{
  "n_layer": 8,
  "d_model": 192,
  "n_head": 6,
  "n_kv_head": 6,
  "head_dim": 32,
  "d_mlp": 768,
  "vocab_size": 4096,
  "activation": "swiglu",
  "norm": "rmsnorm",
  "norm_place": "pre",
  "norm_eps": 1e-06,
  "positions": "rope",
  "rope_base": 500000.0,
  "rope_fraction": 1.0,
  "qk_norm": false,
  "attn_scale": 0.177,
  "bias": "none",
  "tie_embeddings": false,
  "parallel_block": false,
  "init": "trunc",
  "init_std_qkv": 0.0156,
  "init_std_o": 0.0156,
  "init_std_up": 0.0156,
  "init_std_down": 0.0,
  "optimizer": "muon_variant",
  "lr": 0.00794,
  "beta1": 0.95,
  "weight_decay": 0.0,
  "lr_head": 0.00903,
  "grad_clip": 1.0,
  "warmup_steps": 200,
  "schedule": "wsd",
  "decay_fraction": 0.552,
  "decay_shape": "linear",
  "final_lr_fraction": 0.0,
  "batch_tokens": 32768,
  "seq_len": 256,
  "doc_mask": true,
  "z_loss": 0.0001,
  "train_tokens": 215400000,
  "steps": 6574,
  "dataset": "wikipedia_en"
}
MLP neurons of a small language model. Each row is named by its layer, matrix (gate and up: input weights) and neuron, and shows model dimensions 16-143. Each number is 128 + 24 x the weight over its row's rms, rounded and kept within 0 to 255. A neuron's up and down rows have the sign that makes its largest values positive.
After each neuron's rows, "fires on" lists the tokens most often at its 100 highest values on Wikipedia text that the model never trained on. A number after a token or word is its count.

L4.gate375 [107 111 129 149 134  98 196 163 103 173 183 135 154 133 105 136 142 134 137 115 129 164 122 135  96 111 113 106 134 165 117 105 129  89 135 106 137 130 136 134 111 139 107 146 197 131 132 145  99 104 126 131 119 106 114 120 163 123 108 109  90 146 178 111 152 111  87 121  99 149 126 128  91 136 149 125 141 151 164 140 112 130 129 163 121 128 125 134 144 144  91  74 141 144 174 163 103 162 129 128 148 145  97  81  94 174 114 117 111 149 127 108  83 113 107  84 105 126 151 140 119 141  99 173 123 131  88 148]
L4.up375 [ 98 106 142 102 133 156  78 142 129 159 164 147 189 123 151 100 154 110  91 127 120 142 130 141 143 110 134 126 174  82 125 105 102 129 114 129  98 107 121  75 156 152 137 124 172 123 143 148 120 158 139 125  76 136 162 164 140 161 145 133 131  98 120 109 127 113 129 113 112 128 150 155 151 152 143 136 156 116 140 132 165 130 121 134 152 142 203 157 152 110 158 114  87 141 137 141 140 125  95 125 137 142 163 109  91 142 143 137 129 138 135 151 135  95 142 136 124  89 117 184 170 118 138 144 102 115 154 127]
fires on: " in" 56, " en" 13, " st" 12

L4.gate416 [112 135 167 154 136  91 134 110 115 128 120  98 125 109 141 113 177 132 137 156 158 145 101 129 145 108  94 129 149 151 197 134 180 160 136 105 148 160 130 117  68 133 104 144 153 154  97 132 115 118 128 119 124 156 149 145  75 191  91 134 113  94 121 136 129 104 133 108 153 113 145  89 131 134 116 119 135 140  89 133 114  78  96 151 111 123 145 113 142 114 117 178  91 132 159 128 192 111 103 154 147 113 126 129 152  72 136 141 116 132 147 142 122 119 108 105  96 104 120 175 112 165  80 104 148 110 113  86]
L4.up416 [114 118 129 138 143 166 144 146  90 122 125 137  99 143 147 141 162 135 113 139 161 142 112 147 111  74 117 120 159 125 154 153 134 180 124 158 130 133 151 166 101 131 140 103 145 106  73 142 106 146 116 131 158 123 161  93  93 153 138 119  92 133  71 168 126 146 145 154 132 103  93 128 149 107 175 131 127 159 125 173 144 129 113 142  97 116 134 139 116 104 105 128 128 106 109 114 137 165 164 118 137  78 106 126 123 132 152 163 109 124  87 131 129 111 114  89 124  82 126 117 130 102  99 123 143 171 101 138]
fires on: "d" 26, "st" 15, "ur" 9, "sh" 8, " be" 6, " was" 6

L4.gate527 [141 140 146 131 101 125 131 122 121 137 171 175 123 145  71 108 155  87 116 129 162  98 141 135 165 136 127 117 129 106 114 111  71 144 140 120 161 123 137  66 120 115 144 137 140 117 111 137 146 151 126 111 131 101 107 170 135 143 120 158 110 165 152 144 174 157 115 176 133  79 108 123 137 135 106 164 130 134 140 125 130 121 131 134 123 146 156 102 150 138 156  98 133 125 128 132 112 142  93 157 131  88 132 130  98 137 131 129 112 137 125 123 124 102 156 129 135 104 165 110 142  95  80  68 138  77 112 119]
L4.up527 [170 132 142 131 101 131 135 139 138 113 125 125 112 145 146 139 137 114 122 103 189 174 123 154 150  98 146 122 138 107 113 128  83 118 118 144 139 147 182 169 136 136 113 152 112  83  62 107 155  75 144 142 166 129 111 191 150 156 150 173 118 139 112 145 119 132 112 110 153 127 142 112 131 135 138 135 136 134 117 107 123  92 166 134 134 171 117 134 137 109 166  88 157 123 118 142 120 123 128 179 104 112 144 151 124  73 134  97 128 112 153 103  76 140 116 103 129  72 111 136  89 110 162 128 129 137 129 110]
fires on: " app" 17, " high" 11, " who" 11, " f" 8, " co" 7

L4.gate713 [125 120 136  90 119 125 125 143 148 134 148 118 135 104  94 156 173 153 138 118  97 121 150 128 179  91 129 177  90 153 116 127 109 120 170 119 152  79 154 122 132 178 120 129 138 121 130 136 103 126 153 124  96 144 134 107 123 110 109  83 125  96 137 139 149 132  90 105 121 137 111 158 114 155 120 158 100 148 123 135 107 131  89 109 144 114  90 157 130 165 105  87 136 142 122 164  88 103 143 158  89  74  87 134  69 146 121 163 126 126 135  86 141 132 126 123 179  84 142 147 148 138 104 135 124 120  73 134]
L4.up713 [100 102 156 122  97 131 153 130 121 131 128 137 131 119 133 163 164 132 111 117  98 118 134 141 161  71  76 170 126 132 102 159 118  92 131 133 144 115 154 125 109 143 128 188 145 147  99 118  76 159 129 105  95 152 161 167 134 154 165 145 143 123 162 129 127 146 174 123  96 139 111 112 111  99 119 122 101 132 128 126 105 169 110 138 115 116 151 144 124 137 164  78 133 143 149 138 122 145 129 136 115 111 125 160  72 138  97 110 109 134 150  71  90 157 158  90 140 153 125 155 169  94 124 143 127 126 114 146]
fires on: " In" 18, " con" 17, " ob" 13, " Con" 9, " En" 5, " in" 4

L4.gate268 [167 108 119 133 154 139 179 140 140 121  79 185 120 166 109 100 116 112 179 127 158 113 120 143 139 148  86  70  82 152 121 148  88 157 121 107  94 112 112  87 128 146 132 128 109 115 132 134 163 155 132 102 122 170 153 118  96 136 121 125 138 138 142  87 133 132 161  97 149 135 120 103 135 135 147  84 139 132 137 131 101 146  97 147 174 111 114 146 129 161 130 111 147 144 114  87 128 135 141 170 101 105 123 123 107 118 120 121 150 108 120  90 134 107 161 116 113 131 141 174 154 126 156 170 137 162 138 159]
L4.up268 [123 151  99  88 151 140 120 126 131 124 104 141 135 152 112 102 128 114 155 153 190 119 131 131 147 191 132 129 134  96 140 132 130 150 106 142  97 119  83 183 119 105 142 131 102 143 106 109 127 125 150 108 133 139 159 147 107 146 113 161  98 151 100 160 139 124 160 166 100 108 155  92 141 154 111 124 122 121 151 140  68 154 107 140 149 132 157 151 111 125 122 142 130 136 131 157  62 166 112 135 147 104 139 111 145 122 117 177 138 136 149 150 167  94 130 130 149 167 105 148 158 153 181 101  82 136 117 131]
fires on: "r" 25, "on" 12, "v" 7, "n" 6, "um" 6, " by" 6

L4.gate579 [131 177 199 152 110 149 122 150 141 143 137  93  97 103  90 136  98 154  63 137 137 168  80 118 118 196 152 129 108 120 112 137 104 150  99 119 103 114 159 126 130 111 127 118 164  94 128 128 119 110 132 120 178 104 117 118 159 120 114 190 118 145 107 100 149 131 118 133 167  96 117 147 138 151  97 121 137 150 164 117 103 107 130 149  99  66 102 115 157 143 136 128 149 148 181 124 129 120 169 149 126 117 139 129  84 105 129 108 106 157 132 164 126 107 155 144 113 113 101 117 118 146 147 154 145 122 121 134]
L4.up579 [ 84 115 152 162 131 133 131 162  92 112 109 140 139  99 147 114 131 149 121  98 148  94 152 149 147 146 133 118  72 158 101 147 145 165 133 151 152 104  90 118 112  89 158  85 102  85 145 142 159 112 126 101  99  82 150 113 106 139 132  82 128  95  96 131 120 143 129 158  54  76 149 145  99 148 126 136 145 105 147  93  85 160 157 117 100 153 139 138 164 137 130 124 165 119 139 113 146 101 150 103 140 114 163 117 119 143 163 139 130 125 146 135 184 158 145 121 152 113 154 135 148 136 111 175 128  98 140 124]
fires on: "," 81, "\"," 9, ")," 7

L4.gate398 [ 97 121 134 149 144 152 112 152 120 100 171 146 118 119 135 132 169 147 128 130 165 120 117 107 104 133 171 121 116  88 112 182  89 125  92 102 127 112 154 110 122 146 136 131 123 133 117 114 149 114 122 143 155  77  90 132 106 140 132 116 142 117 135 161 174 112 156 120 129  96  90 114 104 147 151 113 147 145 132 135 114 158 162 123 118 108 140 153 119 132 168 136 122 140 132 173 143 168 149 111 173 183 145 153 121 113 135 112 157 142 169 120 124 166 139 104 117 124 122 111 114 167 142 146 184 131  96 132]
L4.up398 [115  94 102 186 136 152 112 138 123 107 134 156 109 112 116 141 127 110 136 123 127 153 119 181 144 136  72 161 125 141 136  86  95 102  98 152 128 131 123 120 150 171 137 107 168 133 187 142 123 128  97 138 141 136  86 121  84 136 160 146 177 171 159 137 128 170 170 142 117 125 119 120 164 163 153 139 136 175 148 139 131 127  81 120 135 107 118 154 128 143 132  89 137  73 106 104 132 118 106 152 100  87 124 125 123 134 110 140 129 154  97 142 123 109 145 131 149 101 113 150 202 165 166 127 138 134 133 139]
fires on: " w" 87

L4.gate172 [163 139 135 116 109 149 134 131 115 136 138 155 134  91 100 166 112  61 107 168 146 101  94 113  98 161  85 100  78 129 160 106 151 142  98 135 104 116 112  91 120 131 141 143 170 125 143 114 110 122 115  83 168 130 127 131 123 150 140 147 121 148 147 162 185 114 150 122  81 126 105 179 115 100 151 103 109 120  96 102 151 129 125 142  96 137 109 123 138 145 153  98 131  92 139  81 110 107 139 113 136 130 119 164 151 122  93 148 101 136 142 137 155 145 121 140 143 110  91 135 154 159  88 143 133 175 132 123]
L4.up172 [136 129 173 158 107 162  93 173  96 155 131 160 114 124 125 140 100 134 140  98 158 127 120 129 113 182  96  91 140 109 131 159 119 135 134 116 130 149 117 151 154 137 108 121 148  90 141 117 139 126 159 133 134 162 125 134 110 119  93 151 159 133 110 105 172  61 128 139 122 122 115  81 139 129 121 113 157  94  90 109 151 130 152 123 109 139 128 147 112 137 142 130 171 120  95 161 161 113 143 121 168 139 136 115 152 183 107 106 136 135 152 132 159 153 139  87 100 107  79 128 136 108 102 147 147 122 141 133]
fires on: " \"" 50, " '" 15, "'" 10, "-" 10, "l" 4

L4.gate354 [122 141 169 172 116 131 111 118  94 112 143 155 144 119 118 128  84 138 123 121 128 131 146 110 123 143 123 104 150 130 106 140 130 120 131 137  94 116 132 156 142  76  97 116 103 152 138 147 144 118 122  76 130 140 152  86 146 102 137 116 180 174 150 131  95 108 173 102 113 157 137  99 123 177 107 144 134  93 114 185 117 139 103 164 132 130 178 127 133 104 122 153  97 109 115 138 134  95 142 107 108 140 147  85  87 139 165 106 117  71 144 108 108 125 155  94 144 145 107 135 132 115 104 158 152 144 132 121]
L4.up354 [170 123  88 181 106 110 173 161 111 113 139 110 144 105 137 137 118 148 137  92 146 146 114 140 114 184  75 120 170 129 125 133 165 135 115 167 104 110 116 159 166 105 115 135 127 106  95 129 129  81 123 135 129  98 117 135 146 124  99 133 109  98 112 104 139 141 135 124 141 131 133 117 150 152 147 144  94 105 181 138 147 135 136 111 128  99 169 128 142 109  95 107 138 116 139 103  92 113 174 177 136 174 140 118 153 160 100 136 113 142 124 120 114 143 160 123 135 122 133 125 112 158 153 154 126 142 144  83]
fires on: "g" 29, "s" 14, "G" 11, "ff" 5, "arg" 5, "f" 5

L4.gate371 [124 170  81 167 110  91 177 117 137 136 120  90 109  92 100 146 109 126 149 145 149 141 138 140 102 134 131 100 131 166 151 117 127 135 143 117  84 127 120 151 126 127 105 139 150 171 107  99 133  91 137 146 133 134 181 149  82 100 150 122  95 127 121 112 196 112 146 125  81 127 160 161 104  91 123 125 106  97 128  85  62 102 126 132 136 128  98 133 139 122 145 140 125 162 106 127 119 156 133 136  96 128 152 145 149 135  92 131 118 159 137 114 111 157 163 103  89 107 134 156 122 115 124 142 129 135  86 155]
L4.up371 [135 148 144 180 111 117 161 122 158 154 189 109 150 106 150 129 108 152 136 135 136 118 159 111 148 147 168 144 141 156  99 114 114 146 150 102 109 150 118 154 146 128 145 156 101 163 134 115 131 124 126 137 102 114 151 134 137 120 140 134 124 137 121 150 132 115 147 165 143 145 129 149 116 114 154 143  67 104 128 158 103 135 129 167 128 140 102  94 146  97 139 136 160 147  96 124  98 167 127 122 128 107 120 128 133 166  84 127  88  90 133 144 109 158 140 121  96 132 164 109 131 123 111 171 121 152  93 153]
fires on: "h" 28, "w" 22, " " 11, "ur" 7, "ham" 6, "." 6

L4.gate704 [164 123 125 146 149 128 126 146 114  88 138 118 140  90 142 134 135 102  96 116 137 116 119 117 196 130 125 113  54 132 109 137 107 148 100  94 124 162 101 116 146 110  99  97 115 117 171 150 146 116 129 148 144  96 100 136 149 109 137 134 130 125 116 106 110 134 151 132 142 100  97 175 122 148 135 117 125 149 148 108 123 124 111 159 113 106 103 107 118 141 109  66 172 124 163 120 107 152 138 129  98 112 135 111  67 101 159  94 123 145 145 134 127 108 129 148  96  86  97 116 123 111 144 208 159 122 109 105]
L4.up704 [136 177 169 148 155 119 119 100  90 164 158 113 114  93  91 155 119 128 154 120 178 114 131 117 165 146 120 103 147 101 123 139 122 142 138 147 137 118 100 122 186 151 128 140  94 100 156 169 123 146  96 111 127 121 115 131 133 161 124 138  92 128 156 141 112 142 148  98  99 138 100 111 125 137 139  96 114 145 142 108 112 136 124 101 130 103 139 159 146 140 148 136 100 137 145 113 122 116 132  94 157 100 112 184 102 157 125 118 124 133 104 131 127  74 141 169 179 143 171 155 112 128 126 163 140 142 154 114]
fires on: "," 99

L4.gate69 [113 127 134 117 115 111 107 148 155 101 101 143 127 113 180 115 158 125 154 155 135  97 155 152 154 175 123 146 128  95 151  93 138  94 125 124 133 131 165 115 101 150 138 127 122 128 137 124 109 107 131 107 125 133 114 121 125  86 146 113 143 142  78 128 130 161 125 107 100 105 138 121 109  77  96 101 128 130 111 113 144  83 120 124 110  92 158 109 112 137 125 124 167 142 115  94 128 119 105 160  94 149 173 111 129 125 111 100 151  97 134 127 169  72 130 128 174 121 120 109 151 128  67 146 129 147 106  81]
L4.up69 [127 143 139  97  80 116 117 131  67 115 125 190 155 108 126 122 126 120 116 121 136 113 128 145 147 119 115 133 102 115 103 148 137  91  94 120 108  95 113 161 154 134 132 111 111 140 127 114 104 114 140  93 141  92 139 105 134 140 117 149 138 120 125  83 122 129 130 126 108 103 142  79  80 118 134 136 146 144 164 140 111 116  93 156 115 168  96 140  89 105  90 102 104 124 135 138 116 165 112 119 159 120 111 110 144 142 151 128 187  95 172 155  89 131 112 143 168 123 123 120 129 118 149 138 112 104  93 132]
fires on: "," 41, "n" 11, " was" 8, "r" 7, "k" 6, "l" 5

L4.gate616 [115 137 161 119 118 117 128 101 123  69 142 136 139 119 131  96 133 110  66 118  82 139  77  96 143  77 148 106 152 123 111 111 117 120 118  87 196  77 118 145 106 117 149 152 135 134 142 163 154 132 175 121 106 117 100 134 121 145 170 113 138 113 151 138 140 154 149 124  95 111 122 141 126 149 139 175 144 139 195 176  91 148  92 139 121 123 110 162  98 142 104 125 165 103 136 152 168 116 146 108 137 112 138 105  83 116 133 129 135 124 126 129  74 105 124 144 148 127 186 108 147 132 158 106 133 147 153 123]
L4.up616 [154 109 123  73 146  80  97  96 113 123 132 123 148 161 128  88 140 124 118 131 128 122 101 104 131  97 101 124 169 129 117 146 113 115 113 111 161 102 160 143 114 153 115 152 154 154 173 130 115  94 148 145 138 121 126 128 114 133 116 121 126  87 132 119 152 151 112 112  65  92 114 114  95 118 114  93  80 118 150 116 107 106 136 135 124  96 160 141 133 144  98  87 189 172  90 147  98  99 113 124 117 129  99 124 129 138  84 188  85 125 147 110 143 137 187 129 137  92 135 129 114 101 125 109 122 127 119 114]
fires on: " en" 38, "in" 10, "or" 4

L4.gate100 [137 130 124 115 135 103  93 159 119 100 148 133 166 128 104 148 106 135 124 137 184 144 114 116  74 110 117 125  85 137 146 134 114 123 141 103 192 161 100 132 150 148 156 100 154 148 161 149  99 138 118 161 128 110 130 129 135 144 132 134 120 153 152 141  84 134 135 119 151 127 106 122 113 118 134 134 175 131 124 158 171 121 103 152 162 138 128 124 148 163 171 144 115 134 131 127 130 132 112 141 158 116 113 114 119 103 170 102 136 141 145 171 116 171 137 146 135 159  95 139 144 138 127 109 140  96 105 130]
L4.up100 [148 115 129 121 158  99 128 131  75 143 153 145 100 138 127 111 140  85 129 106 132 121 127 186 113 107 149  92 126 134  78 114  68 135 129 134 121 100 135 149 145  82 163 127 146 121 139 148 124 171 120 180 116 130  75 128 122 128 159 103 142 126 120 130 125 165 129 131 140 149 111  87 100 136 141 190 144 119 131 129 178 150 112 124 118 102 127 147 147 143 178 106 152  81 151 124 110 112 122 100 144 169 133 111 130 103 134  89 128 139 125 102 116  88 145 109  91 150 148 142 109 140  92 137 134  98  80 118]
fires on: "3" 28, " of" 7, "ist" 5, "ut" 5, " w" 5

L4.gate280 [129  98 117  97 137 114 135 102 179  89  68 102 197  93  93 139 118  91 101 129  92 137 130 139 103 111 161 152 137  97  76 110 137 163 121 145 105 140 125 118 106 143 150 145 135 186 160 122 120 144 129 163 125 121  94 130  98 131  69  92 109 101 132  96 130 149 166 114 174 129 119 127 101 140 134 117 145 162 124 109 123 104 101 126 135  90 163 166 141 126 116 100 109 135 124 123 147 122 179 110 119 149 147 109 108 113 110 117 124 111  91 141 127  97 117 144 112 146 118 130 118 133 166 155 145 136 146 150]
L4.up280 [157 121 143 107 131  92 136 135 150 113  98 105 148 119 182  89 123 126 113 144 128 114 126 124 105 101  79  98 122  95 128 129 114 116 149 134 112 176  63 134 141 139 143 133 152 138 108 103  93 126 134 141  96 119 150 151  90 130  92 208 147 121 134 123 139 119 126 169 157  87 110 117 101 133 126 121  97 131 140 140 136 116 105 148 120 123 163 155 142 118 136  82 170 182 172 144 131 125 129  84 101 139 133 130 160 120 115 151 129 118 131 168 112 134 130 122  84 137 153 135 147  88 189 105 152 179 109 154]
fires on: " Votes" 14, " Apps" 10, " ft" 9, " m" 9, " km" 8, " Total" 6

L4.gate101 [119 135 136 139 156  88 105  91 142 109 129 101 112 149 117  77 128 123 134 101 156 146 136 119 142 124 153 123 111 112 139 127  82 132 122 100 134 153 150 125 120 106 161 132 137 149 134  96 129 139  93 158 134 134 110 146 122  96 125 133 118 117 155 176 157 133 124 162 155 116 125  80 161 141 158 157 114 174 108  84 160 106  99 125 151  97 129 132 108 186 124 141 106  82  94 129 111 168 165 114 138 132 122 129  81 148 131 183 125 109 115 125 137 126 169 119  97 150 100 124  99 186 114 175 122 128 117 107]
L4.up101 [148  93 158 144 175 132 147 125 126 105 128 154 133 124 153 185 101 114 133 103 105 143 119 128 109 130 136 136 114 141 166 176  97  94 149 102 116 133 136 160  95 125 112 106 140 138 147 130 157  89 112 131 142 131  59 151 130 136 111 114  95  86 150 113 125 127 129 133 158 144 112 140 107 129  68 141 135 123 128 127 158 124 134 135 163 137 104 117 163 144 165 156 136 141 103 111 115 103 156 128 130 153 131 142 111 153 134 160 139 108 147  43 121 143 189 113 107 141 141 137 147 110 131 114 131 156 106 122]
fires on: " W" 77, "w" 7, " No" 6

L4.gate177 [131 130 113 178 109 130 135 172 126 115 133 186 161  90 146 163 134 151 113 114 129 178 127 128  85 170 156 180 123 156 112 112 112 163 130 108 101  72 149 111 136 122 130 164 117 134  95 100 128 152 177 170 142 121 132 120 131 153 135 135 137 151 112 107  80  77  78 107  99 129 142 147  98 139 150 107 106 147 110 136 167 101 111 129  98 129 125  86 130 161 140 133  90 110 101 127 131 127 106 132  83 160 114 135 112 112 105 130 154 137 134 109 109  91 147 178 128  99 107 150 139 118 111 123  99 108  87 178]
L4.up177 [119 145 140 155 120 116 153 142 142 135 180 128 144 106 162 107 146  96 142 142 137 142 148 170 128  99 155 120 119 173 118 126 176 156 127 139 165 146 101 105 125 123 156 146 122 135 154  93 141 124  78 117 107 159 113 156 127 148 135 155 123 197  81 115 147 123 115 124  95 146 138 123 114 144 136 166 109 115 108 117 143 134 140 107 190  98 116 120 175 150  83 116 128 117 147 141  99 108 118 127  98 130 110 155 154 153 102 128 134 154 128 129 104 166 105 143 108 144  98  75 104 105  77 139 133 121 109 142]
fires on: " " 42, "8" 10

L4.gate654 [102 134 137 121 112 113 117 142 132  99 180 147 178 141 129 121 183 112 102 148 139 137 104 127 137 152 144 109 173 131 162 156 134 181 150 203 160  96 101 127 117 143 171 106 138 131 125 126 124 140 117 141  83 137 115 119 112 176 111 120 160 123 154 159 134 118 168  90 126 111 121 110 144 124 128 162 121 135 118 163 145 105 140 150 123 102 151 141 148  98 120 158 146 107 180 141  87 121 123  95 144 111 126 156 115 153 115 131 133 118 104 131 157 142 126 122 150 121 137 127 115 146 128 167 119 114 104  90]
L4.up654 [173  84 116 121 148 118 144  97 124 126 146 126  91 108 115 131 136 144 138 109 176 102 101 126 121  95 140 162 144 138  94 133 135 161 140 134 159 162 100 141 157 106 145 137 126 180 124 135 162 166 167 129 100 115 123 153 175 118 139 132 133  85 109 163 122 158 176 167 141 149  90  92 108  95 158 184 115 153 177 104  90 130 175 145 111 118 120 141 127 110 149 133 145 147 128  90 120  90 165 131 109 132 135 124 137 139  83 130 129 103 167 149  88 150 135 144 126 135 162  90 139 137  92 134 147 117 146  97]
fires on: "o" 25, " (" 14, "ound" 8, "en" 8, "ion" 5

L4.gate216 [174 129 167 176 148 144 158 104 151 152 150 166 121 118 118 107 117 119  82 155 146 172 100 157 127 110 123 125 147 193 129 146 122 124  96 147 111  99 140 153 145 100 150 118 182 114 144 126 111 168 152 124 145 134 107 149 113  98  77 142 145 137 143 133 147 159 101  59 129 136 116 132 133 128  86 114 119  80 153 127 150 109 111 125 132 139 179 133 112 159 129 128 133  92 110 173 173 129 126 138 164 124 119 156 108 111 107 114 104 125 110 112 164 147 160 138  87 121 128 170 166 117 128 140 106 149 154 102]
L4.up216 [118 134 176 122 143  93 120 121 155 114 118 138  97 152 110 140 138 153 133  99 127 115  88 109 124  94 152 105 130 150  77 161 141 117 138 118 155 171 136 157 110 110 109 160 140 111 146 116 107 140 125 152 134 172 136 120 142 145 176 161 147 123 121 105 145 108 109  91  92 134 141 142 164 105 142 136 137 108 112 132 126 111 114 171 161 152 139  96 150 132 143 106 127 140 173  96 106 157  89 146 146 105 156 111 124 133 102 111 140 141 186 126 111 142 103 109  71 151  85 136 114 149 107 171 145 154 119 148]
fires on: "-" 16, " •" 13, "'" 10, " E" 6, "ic" 5

L4.gate179 [128 135  83 124 146 112  76 134 126 176 127 161  87 117 108  80 144 152 130 113 152 178 110 113 134 137 121 118 160 119 158 143 124 152 128 137  99 145 143 136  99 138 108  95 133 132  74 146 188 133 154 120 116 109 153 132 120 127 153 124 120  73 114 108  99 117 139 120  91 106  71 140 128  94 132 120 128 153 154 128 112 176  98 130 130 127 136 113 134 142 134 126  96 161  77 134 135 126 183 100  70 116 140 152 116 171 117 120 140 140 158 125 145  74 140 128  95 117 124 174 107 140 164 100 149 133 157 111]
L4.up179 [ 90 149 131 126 105 118 107 125 163 185 179 149 126 135  62  94 118 130 121 124 131  96 140 130 155 174 125  96 120 118 164 126 178 178 181 182 132 151 158 119 107 162 139  88  98 136 157 181 113 150 120 108 159 103 152 130 129 154 144 126 116 109 108 138 107 115 135 139 161 118  61 126  94 101 144 128 147 114 132 108 154 163 128 122 146 136 136 110 130 129 106 124 107 133  82 138 153 154 182 124 135 147 129 107 137  91 107 100 111 119 142 111 107  97 134 110 139 149 166 151 140 165 124 143 101 124 141 125]
fires on: "\n" 69, "2" 5, " " 5

L4.gate441 [125 158 149 118  71 135 100 105 130 161 124 144 130 106 138 106  65 126 123 127 141 115  99 118 139 159 112 152 135 119 133 116  48 152 116  77 105 106 119 129 110 154 121 150 156 116 103 132 135 109 143 117 116  97 100 158 119 153  86 124  93 126 116 176 114 121 123 160 108 103 109 128 156 137 114 134 141  85 174 157 117 141 101 137 140 133 128 104 127 137 181 112 109  96 124 136 126 138 160 102 133 126 168 104 116 113 113 114  92 128 153 114  79  90 155 140  92 136 117 121 167 107 130 108  87  91  88 124]
L4.up441 [118 122 112 143 153 106 155 116 143  90  75 151  97 143  96 117 107 115 151 112  74 158 114 151 115 125 154 148  97 153 126 147 134 100 131 128 151 122 144 138  83 136 109 141 162 136 127 151 103 147  94 165 128 124 109 122 109 117 115 168 118 182 148 148 118 115 182 128 101 120  76 131 142 128  99  81 129 171  95 145 162 143 104 119 133 109 111 114 142 137 167 116 122 156 117 122 135 140  87  81 104 149 145 147 133 134  95 141 141 130  92 103 119 150 147 106 166 133 157 114 115 127 112 167 147 142 104 133]
fires on: "w" 21, " tw" 8, "n" 8, "h" 7, "0" 7, "iss" 6

L4.gate492 [114 157 160 171 101 117 157 160 140 158 144 171 123 158 118 142 129 133 156 169 134 105 105  93  99 118 136 195 163 101 109 112 129 117 162 149  83 100 139 134 140 114  95 148 109  97 161 151 173 148  96 139 130 112 108  95 135 159 114 129 115 124 115 108 135  94 114 129 110 151 102 135 107  88 113 144 125 168 129  89 105 130  96 160 112 102 174  90 145 144 136  88 141 139 124 147 134 128 122 109 131 146 122 119 151 135 120 133 155 113 164 132 122 131 132 131 144 156  98 157  95 125 101  72 109 134 129 120]
L4.up492 [127 112 149 139 130 154 132 105 141 145 174 120 116 134  76 139 119 131 119 105  90 119 104 107 147 117 134 139 112 119 101 141 121 147 125 139 140 109 129 112 172 139 138  85 101 110 114  90 131 147 149 135 126 108 122 126 129 114 118 126 104 165 117 109 120 157 108 139 116 157 130 118  73 128 163  99 137 152 111 135 142 119 137 155 128 142 142 142 156  85 117 135 144 132 101 137 147 103 133 107  92 153 111  90 147 126 148 129  98 188 114 110  68 115  94 134 142 148  74 133 149 110 117 144 125  66 103  95]
fires on: "0" 43, " period" 7, "7" 7, "6" 4, " century" 4, " " 4

L4.gate658 [140 108 135 103 149 137  75 143 115 157  98 133 126 127 112 120 103 122 143 130 185 122 106 117 107 114 149 148 147  97  85 134 114 142  96  96 138 131 113 124 136  92  86 166  98  93 120 149 101  68 126 151 124 149 137 126 161  79 138  82  98 124 155 156 155 108 146  98 122 146  97 132 125 132  95 174 113 119 125 147  92 116  91 104 153 174 149 117  95 144 100 140 147 117 142 109 118 210 148 126 137 132 139 113 115 111 132 156 162 152 143  76 153  93 110  75  97  93 133 140 130 122 109 127 153 159 133 102]
L4.up658 [126 163 171 128 128 156 153 135 111 127 165 150  99 191 110 114 119 115 115 130 116 142 108 136 140 173 105 133 162 110 112 143 112 147 104 123 153 132 145 151 123 171 157 108 141 128 127 130 171  95 157 118 101 138 157 111 125 144 157 112 161 122 110 144 138 184 114 118 102 142 145 135 125 144 157 127 131 116 193 136  78 118  86 150 157  92 152 113 116  91 120 117 171 122 105 125  83  96 113 133 137 127 120 148 126 111 116 106 156 149  99 133 111 122 174  85 127 150 154 124 132  89 137  91 181 105 111 133]
fires on: "h" 17, "r" 11, "ul" 7, " a" 6, "g" 6, " an" 6

L4.gate288 [118 123 125 156 109 103 123 116 137 102 121 118 145 114 115 117 124  93 134 118 131 129 168 142 107 124 133  61 146 132 150 129 149 125 152 108 136 163 133 141 126 138 133 183 142 144 116 114 112 127 121 149 118 137 119 136 114 159 151 176 109 100 142 119 131 119 169 130 123 135 112 141 106 115 137 114 133 174 122  83 139 101 110 168 120  94 130  97 104 120 124 195 114 117 175 119 147 131 145 118 104 108 171 113 167  79 137 106 109 141 161  96 124  95 135 125 108  77 139 151 111 119  96 158 170 151 126 132]
L4.up288 [122  94 169 116 112 167 127 168 154 158 124  92 136  82 117 134 138 111 138 134 140 122 158 122 183 134 131 127 143  96 154 162 141 108 144 115  97  99  99 133 105 134 109 109 133 153 158 157 100 120 129 154 120  64 129 146 154 135 174 133 158 122 150 126 173 119 106 149 107 143 101  91 147 138 118 126 108 132 122 146 125 102 182 115 119 149 193 153 153 120 126 149  99 135 179  80 167 125 157  97  92 118 118 154 135 101 116 114 108 134 140 140 147 135 140  94 154 120 120 128  90 120 140 132 146 173 103 126]
fires on: "h" 15, "t" 14, "i" 14, "ur" 8, "un" 6

L4.gate188 [140 109 123  95 159 151 103 136 116 152 128 137 128 119  85 103 126 123 132 139 135 139 119 124 117 107 170 165  94 138 130 138 143 111 143 125  86 101 109 117 122 129 161 155 113 155 128 129 142 142 135 172 147 104 185 106 132 120 124 153 110 126 147 162 144 147 136 137  96 138 133 122 148 109 172 158 148 163 109 151 110 177 105 149 157 173 154 128 142 150 168 132 143 124 130 138 121 157 121 119 141 154 174 108 141  80 154 155 127  84 160 147 183  67 167  81  98 111 149 125 107 128 138 127 131 184 149 149]
L4.up188 [148  60 138 139 134 153 106 115 138 122 141  89 113 129  81  73 122 159 134 164 110 144 145 139  87 139 118 115 158  88 105 102 155 151 148 126 104 140 152 121 142  97 127  80 150 113 157 112 126  89 160 124 115 157 130 148 140  87 124  88  92 123  91 151 134 117  93 111 160 103 131 139 110 119 121 134 162  88 123 141 136 121 100 146 162 146 142 153 138 148 148 149 135 151 129 101 115 111 100 138 174 143 189 132 131 121  79 131 105 120 122 127 117 130 128  91 115 139  85 146 133 150 110 132 118 160 101 128]
fires on: "h" 45, "\n" 8, "ons" 7